config.toml
n_layer = 13
d_model = 512
n_head = 4
n_kv_head = 2
head_dim = 128
d_mlp = 1024
vocab_size = 50257
activation = "swiglu"
norm = "rmsnorm"
norm_place = "pre"
norm_eps = 1e-05
positions = "rope"
rope_base = 10000.0
rope_fraction = 1.0
qk_norm = false
attn_scale = 0.0884
bias = "qkv"
tie_embeddings = true
parallel_block = false
extras = ["capped logits"]
init = "normal"
init_std_qkv = 0.0297
init_std_o = 0.0
init_std_up = 0.0297
init_std_down = 0.0
optimizer = "muon_variant"
lr = 0.0089
lr_mult_o = 1.07
lr_mult_down = 1.5
beta1 = 0.95
lr_head = 0.00738
grad_clip = 1.0
warmup_steps = 200
schedule = "wsd"
decay_fraction = 1.0
decay_shape = "linear"
final_lr_fraction = 0.0
batch_tokens = [65536, 131072, 262144]
seq_len = 1024
doc_mask = true
train_tokens = 918800000
steps = 7193
dataset = "wikipedia_en"
MLP neurons of a small language model. Each row is named by its layer, matrix (gate and up: input weights) and neuron, and shows model dimensions 128-255. Each number is 200 + 40 x the weight over its row's rms, rounded and kept within 0 to 999. A neuron's up and down rows have the sign that makes its largest values positive.
After each neuron's rows, "fires on" lists the tokens most often at its 100 highest values on Wikipedia text that the model never trained on; "fires after" lists the tokens most often just before its 100 highest values on Wikipedia text that the model never trained on.

L8.gate1013,221,172,208,131,251,161,220,198,165,190,199,234,159,195,208,173,137,183,200,199,204,189,171,224,235,159,222,246,199,233,166,251,184,230,250,202,194,230,196,225,215,228,216,250,246,139,280,208,138,151,226,206,188,211,155,219,270,112,242,234,194,252,172,125,195,171,224,248,179,201,244,187,211,202,295,186,205,160,226,195,140,243,155,171,215,253,163,104,345,140,192,211,175,170,196,255,229,174,186,210,132,265,232,191,220,206,218,225,256,154,194,217,260,220,192,215,238,193,184,215,211,148,181,157,250,173,187,178
L8.up1013,199,255,185,175,170,142,172,211,142,176,234,256,223,232,234,205,139,167,210,223,181,222,223,173,231,262,209,174,200,188,200,247,177,282,238,205,309,117,167,178,242,211,195,164,203,153,251,201,178,249,193,196,187,146,180,207,198,138,120,161,196,204,236,231,193,238,153,155,228,243,249,212,154,213,213,186,272,185,202,233,210,258,233,213,255,211,222,211,328,190,240,203,123,167,201,228,242,268,224,168,178,156,163,245,219,221,252,221,197,190,231,186,190,187,203,158,185,244,289,174,214,195,132,203,170,210,215,186
fires on: "\n\n", "\n", "=="
fires after: ".", ")", "|", ";"

L10.gate852,197,186,183,196,212,163,251,213,224,202,236,236,199,260,182,233,259,136,190,221,105,234,222,163,162,231,256,133,279,215,201,219,271,247,187,280,209,234,184,201,195,200,225,159,140,265,191,252,226,177,240,233,242,150,209,205,252,197,232,202,246,189,214,229,182,171,223,212,259,193,227,132,162,258,147,203,199,163,215,244,228,151,167,152,192,237,168,233,159,178,208,211,251,199,164,258,260,203,218,140,197,244,220,183,194,267,179,268,243,146,169,240,136,272,198,165,136,314,168,207,142,194,179,149,160,228,242,263
L10.up852,231,208,239,279,144,214,202,214,227,230,283,131,185,201,238,195,195,188,188,238,225,219,263,248,225,154,174,196,197,220,158,210,179,221,202,198,216,253,167,193,236,261,183,260,172,182,197,132,182,234,204,209,181,241,271,230,204,168,219,203,120,215,191,217,220,193,204,171,143,202,236,170,220,203,193,130,153,241,114,210,213,178,225,221,212,170,206,152,204,215,134,166,185,146,182,267,270,187,180,160,263,256,182,150,197,233,171,245,235,237,163,232,147,156,188,118,235,187,210,183,183,221,216,155,166,268,247,238
fires on: "\n", "| ", "(", "4", "2"
fires after: "|", "\n", "| "

L10.gate393,167,170,229,149,225,221,196,231,202,113,212,165,81,205,226,177,244,185,228,163,190,233,204,184,193,125,174,180,179,178,246,222,192,219,244,155,212,208,198,213,213,203,199,145,269,257,190,222,299,262,232,173,244,184,186,153,177,232,226,181,198,182,285,201,152,210,85,182,226,251,235,197,274,115,220,217,212,213,100,207,223,100,190,225,195,245,191,201,149,118,266,161,189,174,188,208,222,125,159,188,220,239,208,179,143,261,190,212,157,194,153,250,224,219,210,225,131,189,128,163,228,145,154,215,178,259,179,183
L10.up393,170,176,185,223,176,169,229,192,184,225,201,223,200,249,178,200,162,208,248,201,163,198,171,226,212,213,191,206,198,272,190,214,185,143,268,229,122,226,188,187,150,196,257,268,201,159,131,215,180,201,216,213,174,215,218,153,195,257,240,194,178,201,210,160,120,227,202,207,249,251,174,206,276,197,217,233,200,201,194,277,184,200,200,238,240,216,177,141,352,147,205,237,164,213,258,228,269,223,270,202,113,218,101,200,204,238,226,154,172,194,257,113,181,185,179,114,254,172,115,187,190,181,153,160,263,309,190,277
fires on: " ", ".", ". ", "% "
fires after: "| "

L8.gate935,274,186,244,236,209,209,195,271,191,173,226,206,252,143,173,241,176,172,96,178,277,198,295,201,159,262,173,238,145,184,223,123,277,195,206,235,156,252,202,151,168,259,243,245,260,228,234,176,181,258,171,179,266,198,118,120,180,165,198,180,176,228,196,183,145,228,197,193,213,239,240,260,229,231,225,162,193,249,274,179,165,253,202,203,189,168,199,223,334,159,174,212,174,224,175,241,161,243,197,234,210,189,197,239,155,211,271,164,110,145,168,173,233,199,207,180,134,172,179,223,197,235,224,137,218,224,166,229
L8.up935,219,225,214,150,236,248,203,247,174,239,219,210,201,172,261,200,165,202,164,172,292,201,241,221,234,268,253,212,226,227,186,226,231,118,173,185,198,223,241,140,203,245,258,153,194,151,271,182,154,202,231,165,212,204,127,211,150,186,200,235,241,152,215,212,181,197,259,218,224,167,205,240,199,183,184,225,218,116,266,120,172,186,211,133,238,231,254,186,639,182,228,189,88,183,180,193,182,245,203,172,228,203,182,177,199,192,249,143,193,182,271,215,199,166,171,167,191,190,225,173,206,180,230,170,250,193,196,244
fires on: "\n", "\n\n", ". "
fires after: "|", "."

L4.gate462,223,143,248,229,217,220,223,238,200,298,186,202,184,200,136,149,260,156,171,173,177,194,212,235,158,254,237,193,255,251,216,243,210,214,197,189,180,141,221,143,235,141,168,146,206,134,259,189,186,144,256,250,235,221,164,261,232,219,245,185,183,230,202,195,166,221,147,208,212,228,203,201,185,197,184,230,248,183,191,278,207,252,192,242,239,204,264,185,198,167,213,146,249,227,210,172,165,174,160,252,229,209,176,220,229,161,249,186,210,171,244,205,170,306,247,193,237,173,173,193,222,169,357,190,167,212,101,249
L4.up462,207,217,255,211,170,229,161,254,167,149,154,195,150,203,201,152,230,260,156,213,187,164,224,167,222,157,182,234,255,174,230,164,211,178,213,203,165,245,161,186,228,183,202,218,198,236,135,141,205,252,278,140,190,176,172,257,329,178,171,262,220,181,182,202,172,202,250,224,171,227,181,186,225,145,207,164,202,155,169,175,199,150,134,195,190,271,163,189,164,145,189,221,149,189,192,193,194,204,230,254,247,107,184,218,256,203,194,175,185,176,146,191,266,243,183,208,146,231,130,198,272,246,219,210,208,120,151,238
fires on: "s ", "His "
fires after: "'", ". "

L5.gate932,189,228,128,239,235,201,123,179,220,220,224,132,142,228,160,148,235,133,223,280,196,296,204,211,191,144,193,189,235,150,190,220,196,191,269,194,196,240,191,207,196,159,240,315,249,179,153,220,281,269,150,207,110,216,215,245,207,212,145,256,241,186,221,228,209,213,247,224,222,233,179,227,167,188,169,188,156,236,274,211,210,113,178,242,104,246,256,175,216,105,179,250,185,159,181,213,249,183,292,141,240,197,140,177,167,173,138,182,279,192,178,209,144,197,234,259,190,225,203,254,233,223,266,193,276,132,212,175
L5.up932,274,310,209,168,220,237,252,250,188,127,321,221,233,235,131,174,207,219,172,277,195,211,194,191,166,136,230,202,162,119,229,262,258,272,218,208,262,270,283,138,220,173,220,191,216,203,206,178,243,183,267,202,262,147,174,161,173,190,226,187,99,213,164,158,156,232,225,229,190,223,187,164,219,205,180,199,178,183,186,191,231,220,137,151,158,163,233,217,314,208,255,222,174,189,204,215,210,147,167,231,242,271,289,188,270,191,187,141,153,185,180,203,139,179,194,204,219,143,76,178,231,99,216,150,208,203,307,166
fires on: "| ", "of ", "member ", "\n"
fires after: " ", "0 ", "— ", "a ", "1 "

L8.gate326,263,147,214,225,213,238,207,162,166,177,245,207,239,157,225,193,199,214,200,228,272,179,201,197,239,182,161,186,167,212,228,228,222,249,245,249,178,208,199,203,158,233,214,204,254,113,212,164,235,184,196,175,210,170,142,232,169,118,228,184,223,226,228,128,247,109,240,209,242,180,162,181,169,177,224,261,216,259,236,147,212,265,203,181,229,165,176,193,260,209,233,210,213,214,192,128,125,206,154,223,149,145,187,209,212,197,250,165,164,154,211,209,249,243,146,99,197,182,210,169,189,188,123,171,200,164,118,201
L8.up326,263,199,191,270,232,173,194,103,196,180,232,207,183,197,188,221,165,236,238,241,229,128,243,189,219,174,225,159,195,223,149,206,160,267,235,198,168,182,252,220,197,283,221,205,256,182,211,202,142,149,176,199,202,198,142,219,177,145,186,124,205,216,117,189,253,215,262,108,235,243,237,205,197,222,238,184,251,232,166,170,187,183,148,162,261,239,110,261,447,158,226,155,197,188,181,155,158,150,148,214,180,138,213,178,280,173,204,167,117,158,222,241,184,224,168,174,236,178,221,195,178,228,188,239,172,141,172,223
fires on: "\n", "\n\n", ". "
fires after: ".", "|", ")"

L4.gate4,199,193,210,220,189,183,183,254,170,157,232,183,194,219,165,239,116,244,171,243,242,218,188,246,178,186,176,140,255,194,135,151,211,250,154,182,210,206,144,198,228,188,166,197,203,188,147,245,202,222,130,205,156,269,227,190,239,193,202,191,166,157,192,175,186,101,212,161,116,189,215,198,161,239,157,246,268,218,202,159,245,162,186,261,217,206,180,186,139,173,276,222,245,181,187,216,206,162,182,156,250,217,134,141,254,237,221,199,126,192,168,222,141,195,301,199,191,198,223,184,282,170,275,276,224,167,135,202
L4.up4,231,150,226,225,281,220,165,276,159,208,199,222,166,282,251,256,212,181,241,249,141,212,174,204,190,169,165,158,182,186,236,195,194,192,237,253,183,197,235,204,113,209,217,208,190,180,195,223,217,215,156,286,217,203,179,170,189,204,209,204,237,202,177,215,209,184,198,158,159,249,194,181,184,205,142,297,160,199,199,162,181,150,154,206,225,71,112,202,148,154,264,217,174,258,147,167,177,175,174,232,202,210,258,117,190,234,109,185,217,188,229,169,204,97,241,157,156,174,225,210,237,177,161,179,225,248,231,205
fires on: "| ", "; ", ": ", "to "
fires after: "\n", "0 ", "1 ", "0"

L10.gate39,236,214,177,181,175,216,210,276,211,233,221,197,183,221,233,245,193,245,242,255,167,210,217,175,93,218,196,197,207,163,154,109,181,198,153,194,198,221,142,273,228,183,226,168,206,165,270,197,200,137,200,214,172,278,238,259,253,113,204,212,214,196,219,255,168,178,185,166,187,230,225,134,171,238,233,192,245,247,230,203,218,187,181,245,231,185,156,259,217,182,166,180,227,172,177,193,174,202,222,138,235,216,165,195,138,159,210,238,317,216,202,307,190,236,225,184,167,163,238,232,208,193,200,169,231,199,262,255
L10.up39,219,207,189,158,218,207,214,288,193,240,215,283,213,235,263,279,197,195,177,219,218,244,250,196,177,151,166,146,236,151,218,149,212,241,302,209,233,227,222,226,211,238,184,199,144,197,285,262,224,185,138,161,276,243,206,235,179,135,200,255,193,142,176,216,195,143,180,171,205,203,128,209,134,226,262,182,191,202,191,210,176,207,170,158,181,193,194,213,232,192,267,209,180,194,165,152,208,214,189,177,230,179,233,210,233,209,186,200,255,228,231,187,211,237,245,160,177,148,144,191,183,213,301,153,175,165,251,211
fires on: "| ", "("
fires after: "\n", "1 ", "0 ", "Team ", "Pld "

L4.gate159,256,186,250,166,195,212,227,211,173,188,245,197,131,207,155,222,215,209,208,167,207,180,240,148,236,172,142,179,245,223,184,199,221,240,172,208,182,232,213,147,295,204,228,164,285,171,263,230,191,202,176,157,263,161,225,195,204,237,196,178,209,160,189,211,182,226,194,215,218,238,179,158,207,191,205,171,239,196,197,169,121,258,239,230,176,274,159,198,187,228,173,225,143,189,268,212,231,157,182,213,164,193,219,242,204,231,159,184,185,205,205,175,247,186,209,220,205,213,192,244,174,148,216,152,210,205,227,196
L4.up159,255,162,180,171,146,167,191,199,220,246,245,206,196,298,235,199,239,154,255,230,173,160,183,186,205,274,160,170,165,205,240,230,239,197,218,321,259,214,211,217,250,219,193,192,212,220,202,183,258,231,198,181,229,211,259,235,197,220,202,207,168,322,201,195,193,193,283,146,234,274,236,198,198,188,178,170,158,250,193,197,186,220,193,154,139,214,184,173,303,194,226,228,146,206,224,257,199,146,168,214,164,195,220,181,169,183,143,219,187,199,219,175,250,208,208,213,197,180,217,183,193,173,202,231,154,205,214,164
fires on: "\n", ". ", ".", "/"
fires after: ".", "N", ")", "U"

L8.gate509,209,197,144,199,210,206,213,174,198,250,233,192,158,204,238,220,220,180,250,207,198,147,226,221,218,186,206,170,216,150,209,182,217,232,231,146,225,175,186,214,312,211,180,257,187,139,191,220,155,214,154,205,194,202,186,285,209,217,255,206,226,153,195,151,136,156,203,266,157,165,157,201,226,268,195,231,168,242,167,237,255,207,176,190,209,216,213,241,241,192,267,209,287,259,271,212,115,241,117,217,212,167,196,222,181,165,141,159,212,243,243,210,224,144,185,173,192,137,112,172,240,249,212,237,119,208,122,224
L8.up509,155,259,230,150,201,238,261,177,175,245,218,165,201,143,174,205,299,176,190,194,209,243,140,182,277,232,253,196,251,248,140,191,149,273,210,235,181,180,132,177,227,136,216,169,252,250,156,166,214,207,191,117,234,158,198,146,245,183,171,184,208,176,181,274,127,199,248,222,184,160,161,184,213,233,161,147,203,203,225,189,263,163,237,253,177,174,203,236,166,210,219,180,164,236,233,249,210,160,293,219,190,193,190,199,156,278,180,221,151,275,198,211,237,255,263,178,66,162,174,231,191,220,256,175,133,126,133,240
fires on: "the ", "s ", "their ", "those "
fires after: "of ", "all ", "'", "for "